From a checkpoint of a small transformer trained on Wikipedia.
Architecture: LayerNorm before each block, learned positions, no biases in attention or MLP.
MLP neurons of a small language model. Each row is named by its layer, matrix (up: input weights) and neuron, and shows model dimensions 496-623. Each number is 128 + 24 x the weight over its row's rms, rounded and kept within 0 to 255. Numbers have three digits each.
After each neuron's rows, "fires on" lists the tokens most often at its 100 highest values on Wikipedia text that the model never trained on.

L2.up1091:168094130168140105119127121117147117118160156135142130116135126160122162140159164111166122104152099114138164163167130166102149145151134105115112117108165085106167138126080121120105186157117126140147107119154181108143099137103140130117170141115111171188139143107115129184149150155155155154096125126131158160085141088134116121099142120128132137105140129117097137124100124136122124144149
fires on: ".\n\n", ".", ").", " etc"

L2.up770:103136162134109174146182093065134041137131131114116143129110152145116099121127125121159156145108085120143120142146081103140166121173117122085122152119134115102105161132086151112130110132142142134099164115143109118149066107132148159136141141132149139133152133082148121102127110092139140147077110151143139150136114094131145146137145139120139133172145160099137142172111101118130133132147
fires on: ",", " of"

L2.up1890:150148088153104152109133134102152142106139148084098092115155155150147149102137146139089128129123133139085112141127107119122151127147109152122158138141109104130136129168142155134131126132098081167150127074149099183125085144123103121121133147134159125130121112146125154200162142141148126122150095149154108110147137110139091117151159106161150172119115130092141107152088094121073118161112
fires on: ";", ");", "."

L2.up1745:124121124108127095128135162116148157099138134154075131151128125110137123151128130156174122133119154151149134166175120155122130122137139169111125145158102111155145161124120137113163109166138081184102175135141107080128142135115169138140167097098117105151116111135116156129109154127184125140117114104149096106116118124139144120139141153145112136129180155182091158123149146124155117205123
fires on: ";", ",", ":", " –"

L2.up1879:123150126145100135159101142103145119139163107148098107122135094143105139108131128111172117154177186148139131115086133128146160100089141103144104086139140097129183146115097150131175126134133089127118148102105163140129136133155124136118116117111116152110161095111126119166169129090158128131121112103098172146132131161127134130145115115168140142106118093132116142141125092155161111091099
fires on: " m", " Party", " Total", " code", "°E"

L2.up728:137171105157149101106146144119135114133113142088162108138093129155086130102156140115110128150149140132102125110090148138130146162113146123124120109141102130145112127159138126159163117131155114113178115064112112157129176138121157136144114140092118114122118124144094153140149165088138165214146136130100130130155161127122103160131140152122137102142152132129145132125113139145103112136117
fires on: " |", " which", " while", " out"

L2.up520:144130136130146136131127163131136148132120104114113116134162162158110146157085163162152128123118143130150112113123163113104091120085156127153110130136060119125105122128111153185161194134115144149098165075102145118227143121127118112095108108120149082127140152082145159138145118110102142147123117134137112103138128141106134151107134095109135111184121136127112117092124128108140113104136
fires on: " during", " War", " During", " River", " →", "་"

L2.up2133:106141130146092150166118132140106149123111101159140126131124158136121152104144162083114108139113147132157091112139149122157104156081102150131107169100131173134143131135078122127148149163119118152117127134085166128138143124124132128143152171146124091072114138149122127130118116120110160156106186142115165126155150149164119120106136139132134133102126105176081136144145132142105130145110
fires on: " C", " K", " A", " G", " Ch"

L2.up1168:114120136124117114123120122138150136135126116104126131117152133133072101177119136124069119128153145136145113140172153152120119122122133087108091162096092112143140099104142099110143134126155132161137158161124107144086102127140144160146116085148113132148155140118139155161134101148123133154181131130109136149124081174134185123117117129139125131117120094117113126157118146188126107119123
fires on: "=", " If", "When"

L2.up1826:167149148100131123125157122132146130140127119150161119136159128083115115168131152136091096147104099093135138101080111127128104130124119134103111131130124131103098119120124118080119139123113209131143115162172105173148160151106122158127147155117085108089118117094113103143145102074123096165122102152160150134118145115127129140140180130133132120127126103115122147121155157140159161164101
fires on: " |", ")", " member", " a", " he"

L2.up495:071135148088131172104091160164118094110153105139109104101130152107121106105139076139134115151141147105106144113137141132120084119143108140090111118123153127117120124158129120095165138146133093183133097168119152106070136110119138112132145116164138150077152120128146103179112113134067124099117136141118126135137176126181113127126155149116124152116130111118117138154122139101158152132133
fires on: " together", " met", "97", " Met", " married", " border"

L2.up120:129072181198118139119134091082153128125141117177167139129117137120128114159107138134130108113136131129104118158122124133130170150131134121127138145135101130161119093140123159164118151117147134137114152165161087131110138115093094088137115123099163123124122110092133093108128156091135126121144153152081122147113106171110105111110118137144153096113105118168104107157094177134098098081119
fires on: " -", " for", " in", " following", "=", "-"

L2.up981:142159092145158153109143126155149164102118109075137111160122130131120110103162118095164122138112129138129115172089138106138124130127188080123107109130110099079133136158142145089142098129145095156087107111160111157143131149063153146134146108135121121091118126108149171124126155135138119101101140111148137144125125117089157124147149121135130179179118114103143150113136143131122128108149
fires on: "|", " |", " cast"

L2.up1589:148148122122100109121114165139121093115141121126137117169125152173101119126111139112126131103125149132172128115097172157123143112133114119157118112072110128120161141133133122147159162113118098111155119111063164095165152132090163114138131115131120121122149146124114118122137139086128103139106110103086111125129111118143160142179082142153132116122110133154134115089127107143083158117094
fires on: " Pro", " pro", " National", " Super", " top", " Grand"

L2.up2345:140119112106126123142157100097148118141132140129109147151086136092152119090156159155115128106162078115173137138163150111130153149104116117161097127136111145112099147143129091100161123111131101122159109145128164158139152133117090109124145118158142124153109128175105125176098101100130135131126136094114176143129137140095111134120081151089103145125118126107129129138125133121117149095080
fires on: "0", "-p", "ap", "ep", "ip", "rop"

L2.up152:128120133125138089128146095118151113142107140121128111125172151106118119076132161127088131144112113134141155131152131081107116146134079099131149158141100180120124166125148130095062131112159133159155112141130069103115147159144124154121149134096128147137137125181126163152157114114139106118116127151123171105131119110110120140138127158091136151100114157131102136078150140119118146139127
fires on: " such", " similar", " =", " like", " up"

L2.up352:100125105110109093090133139162146139147063147105099123116160108095110099148116137157109162131122136115133137116145097150096146106154119114123115091121141141118084130091126126132130117132179187196131130118113119145157085150125118128083164123134155151146136089154121141116143144140129133061134114134184168156136182109169170123131157143096126157115144110121151112147124138113168107125118
fires on: " him", " them", " itself", " himself", "'", " her"

L2.up105:134116124134153142089102127133183120116094103105149164144122107084121124094121110087165140119139143129156102114165113118153127158141125146109079122143110129123130107130152117149136140150152126137128112106107144146108164141147138125195143141133115137132143143109116106175119148151090114142103171144153117146109143109111128114113137120168118111132190105109086161133164096160147167126178
fires on: "-", ".", "19", " vol", "book"

L2.up2435:108113132160124163151163131115114115127154100115104068147085128129167117060098125156143106147154098110121130152100183130113115120098171142121091135163113133140124121098099099089111103126131145119142144110163124140135158126119118179122138167148078164118123118155135093106117131119154111107200180119137100098162160126138132132108127081156105103140115124130061107113137169104127124121121
fires on: "or", " Star", "ur", " Or", " Gal", " Dor"

L2.up2499:119120169094092111124157149160152157131120118145201121088131123101125094113164116129130151133091100106107132133131138137099122168090138133133125143091142155059088152094131135137167138128155129110106128134126105140129118166133105166131090130136120143144139115143145164150128120169073149089089135105137142159119137098158152143153146149091128118181121139149130148164129156098161109126137
fires on: " along", " him", " together", " |\n", " Him", " Mic"

L2.up2186:152118124122135122185119125138112122137130142141160097148106146129147139141165117117133101099142185108153140136116120131150138079193136135154143107090098098112166120107124147139127146168147109137119159132158138144121127102154117113168128146125111136127111151148100107124101140154108109172157138163127131169180157094121113115134095156125103100132104164128141149108118130134094134117212
fires on: " the", " of", " from", " his", " first", "iz"

L2.up1657:130149106164106134100120086117117173128096128122157138139132147143127115151149136139094146108142133118127133150166150142178136117112108122123107168154116130114118155129099107129158110103142134117129086108087125119118114126114134150115138088100113088081144170151119101159126106144118122142132110154153140122148149101129118150111168139127167097121138113105101162088178121109154119135137
fires on: " (", " co", " Re", " Co", " |"

L2.up610:142144118121165108112089103169155152113141151074193105129120106136131119093114122181102131141123147121142113124145201127114152143107114145094127137148153130171143151149143132153158105158110098116149140107095058117130138121145155125149179131141142108159157133113122167125114170126136109106113119125148149134136138098121127125093100112142121103105120138129135138147123161127134165109098
fires on: " All", " most", " best", " better", " Best"

L2.up6:132112152126131153124092142126140122138128122108151112147166144144123121101146124165146133132155114107189107108138124126112163125157095177137142135173091143106121090116083086104129099112133102135127144130116116145133139114125127150152129131060097096136150117133137117109143133091147133110185122121166118166140135116113124128131145142083118141143135101153102144142187150124114121078108
fires on: " him", " up"

L2.up2275:138148113114078195133152119071137134155129124137102117163067131148145110164105129106100113139100113099167127157123099129148133135174148115103085141127123149134097112214155161146139178152117155144145178110150130153107134143170150120144166112145121107153154125115098135127152145121145128106140108080150128097112101142104128160137158115127128144122162124086131128180129128131095134106102
fires on: " |", " —;", " ev", "ig"

L2.up177:133105119144071162145137185108116116121089081107127130133164123142116141112123135142176124130154137169127149101147180135143160138101128150136121095093093069112128141132143165139137141101090182170106107115113119101113096113084123152146138108147151141131167116132106110147116151095100149105101142106172178122147120152111111110143180155122133175132136131108131150082117126166104100082124
fires on: " born", "born", " /", " married"

L2.up66:152127135107105133131088122087155100113076170121136173132114126105097161136099147136117160107157137115128086144116115102110166109135109125104127135133112111118135112154144149128124161139168143103105152122110134110107073172071129171164131120131130174176120148122117100133121132141143139072128107109157127122106157142141129134125164169132116175144151123081159142176099089163105161119133
fires on: " being", " him", " to", " them", "ing", " were"

L2.up1771:104072120146118151165131162084112132139139104141121092154138142083157157140124098096137121142118121157127119135147133135126121145105148167156123088117167127171150145108087125096105134142127134123106102134115102166083091128119150114149127137084163147154138110126118116161150157144136129095141190147130121134169128101140142094097108136135120157119136149115139155139097096137123142091136
fires on: " le", " used", "ur", " use", " how", " space"

L2.up2001:145151148153102050150138178110157077125106158155143087130119135167173105131133109151131102127092106142075149139136134130121101159143143093138106106102119103124127141139089168111097131111150100113106176123137135105130150112124120143173149146112143120122131127135139097100149099157138137129138106157100143108131117123113180122104118131140128148162098129127114110098119174150169115178140
fires on: ",", ":", " NED", " vocals", " ", ",\n"

L2.up2297:099110153118165108152137162129117090155158124092124127106135078120084179141146139154138146103137123147122126119124128114141124193171154134159104096133094132151119123111138126095103112131109144166085164123140099136115120151119132158132143129164115118157108112127129138154157081119119140112126126111108158148137142142133149077121144116147125132090114114111106093114120149116108098140064
fires on: "\"", " I", " We", " [", " '", "We"

L2.up393:101143088140128120121155125120115106131132125126119140128126146150136090121152162109128124111163139114129101118095158130077173134124093094154065148130136064100063145143121197124103117127163180156160079135152131083103139056108142125161107120167062120107149069101165131077105136144117142142139083126142129162133138128139107124144129157096123145155162109146122094114116131108109122121132
fires on: "==\n", " ==\n", " born", "born", " life"

L2.up1321:121085101088148129114097172095150168135110117095132154150108143115126124101109109167113121137140126128103082160159092140126129100128134138135127144143119148108152154135100114109122118106170117187090116098121138133104113135089154104157126155145129142155126126109100112121145137111106125059138149145132126132158160096112127118130080164125095108123128134149114116134127139137137154095153
fires on: "-", "1", " Division", "3", " All", " Diesel"

L2.up2173:094128090126165145111118160142120145180118094141173129113098169105141161123102147109137157101137143156180136124113128119141105136156131141130140142097100113144111101168133163157124170123132157144114118111160124099082087116118132106132118146119125142131111053142140177134123123094170144116120137136148084131115119096125179135116106067114118141140185121109109141105126107155128109111135
fires on: " use", " used", " using", "ob", " ±%", " uses"

L2.up1320:142108108084147110136146116100134122094150147088135099149114150110126138143109155151153107092119174117120095062158124125154114119188120112113141102120155157113096094142140106145140149125088144170102143096125126145160117134128130147092120142127143124127103120121112111098127143080119138117108104151128099104120153102112085152142145128096156171133117141136128140140109181151088073143135
fires on: " |", " ", ";"

L2.up1451:149109132156112115090116144165119105176137104070134139128164102136162141169111139149172113108116116085083153132110104103123133123105147128168178101113121131133144137128137156063140132099138105141129140106101115136131115164115142142162095109095119115122079116123154103118109155131098132089125147117113141126122113125116147175115151125119116140112144127131107155112089150123142128153137
fires on: ";", " UTC", " second", " Federation", "26", ";\n"

L2.up840:162142161098112136096093140147143075129159106137125083141120153143118091075148127139114154113089156133115105113149125116094105102110124100133156158145110125128105122165116125115124078137114121122132099136143137158110093147114159159160122129119123168135163089128121153171137097110121120123112155134141155108096085160142144186102157145092129105111123103147115122110155131137131140156134
fires on: " would", " not", " who", " will", "enn"

L2.up1949:148145111143113137103111194143118151163167146130111151175144139118146118135162124131121108129122116104128117136130165107145145138131122097145144097128142134138109131085110128130142089134104123144146101133112142144157026083087122091108161106102189165131135143147160149121157143131167136085081125131146102144120109097102120141106126177112108113126138118137085137085132120186133125122160
fires on: "f", "ib", "ub", "if", "-f"

L2.up158:110120132148113172083138124154125098120136106093131155137141119127150154125146104159105141133123145101116153115109114166109149127139155160125105113099128125092126135121108100125147116133136100127148094108151162140159125161118097145114148109135139097122154099106141135124108087125106085127168118179104176120105158105119126144128095099138104127118140104194177135140125108121151151105096
fires on: " U", " re", " B", " air", " railway", " Air"

L2.up592:150149112160171117078124105105110109100126090098088161133076102129129116092125197130094082136141102108122152166121085137101122080128157118117143121147146132117125094139116116149114106121148121147139133130142133136120129134092098149138150122125114130144148136125165101146135151125129099086107115156124112114129141142104136149131096098120061112156148114145156132125153133153092082153107
fires on: ")\n", "°N", "°E", "})\n", "\"\n"

L2.up2526:103169078159120165124115111152129143128115128122142102145154103141135161146143151148139130167166150127117094156152125123132112149116101141117177128078144116146084146148159123104124085083136120105153122110124107121136119111138122107125155124151165119154102151122176163093178147132129081116093139135099131113111102138127143128107142156091082144091154093133085117138118123165139167135100
fires on: " more", " sp", " older", " Th"

L2.up129:114070156140111163133137113176154173140118116119152154141153123132127117130168099145095112101085108139101182119163152091131119128152126118119130121104141100155125163128107146111114128154142135138147143096140157144113176098089095162170177133108134147123145110093119129108133141147097122164124124157166105127131146132143134111136133110141148111127117126152167128122164117136144173126161
fires on: " film", " book", " series", " game", " books", " novel"

L2.up2486:161131103073137155140152145150165109130141115134141148123132114145119112149092119147149100122124147148143120191111172131135125183098108128127149122089077149143094155143139148133089113148067143099112127164129093110157155122111117131136155152130158124120189090108139083120155093150093119130141117155129119096104119140102099130168126113160085099071158144094146125146133154129116112144096
fires on: ".", " ×", " x", "'"

L2.up343:137123117101156142144138135112090147134141086156104155197161119102155086096118106134135145095124117124158091112125142152164130143135149123182125077115109115107146109141118148146140151105109136108118102080179105104154137095165141089105126085122108098146098123145163078143115152140112125138172125140134093125149165115141123178107136173125079156165156116113124123144127133124114128152115
fires on: "',", "'", "6"

L2.up864:126098122106100156098121108152138112079080134110070145157121183107126130133138144169105173093160153092134129115116105143131144130114089145142124157105134150141131140167098124142157148135126159132130160136144128162143123117102161095111160116189134108125119106145162134097131075115126163155108126175107097134107140129137113113104160093142097140156085118123122130136143134116118115109131
fires on: "}", " |", " s", " Br", " l", "]"

L2.up719:154152092125096118125156114122120171102104151098131097128131144121108155152105150084094143144153138173126108124155122146101131147137116140119079133105100146134112126137138166103189121121158173119119100165133088102144140117104119135107122116122123109086162135150127159101145104145135165133107165140127118161127157154150124167054171164121125122180150115132125094126126132157126160123122
fires on: " age", " League", " season", " level", "ennes", " born"

L2.up1173:125083118152131153158145093146119130150123142127108133168139118122109142145122122139106108143108187165134145127149085083119135139125115106093092124128113135117116113100061130164144115173191127148127138118148131128097093139137125121148124118104100140145160182122092106127163100103128141150146109154108122132122140131117149113085163123149123134114123126091125089123108131121151106089116
fires on: "ou", "oul", "ad", " programming"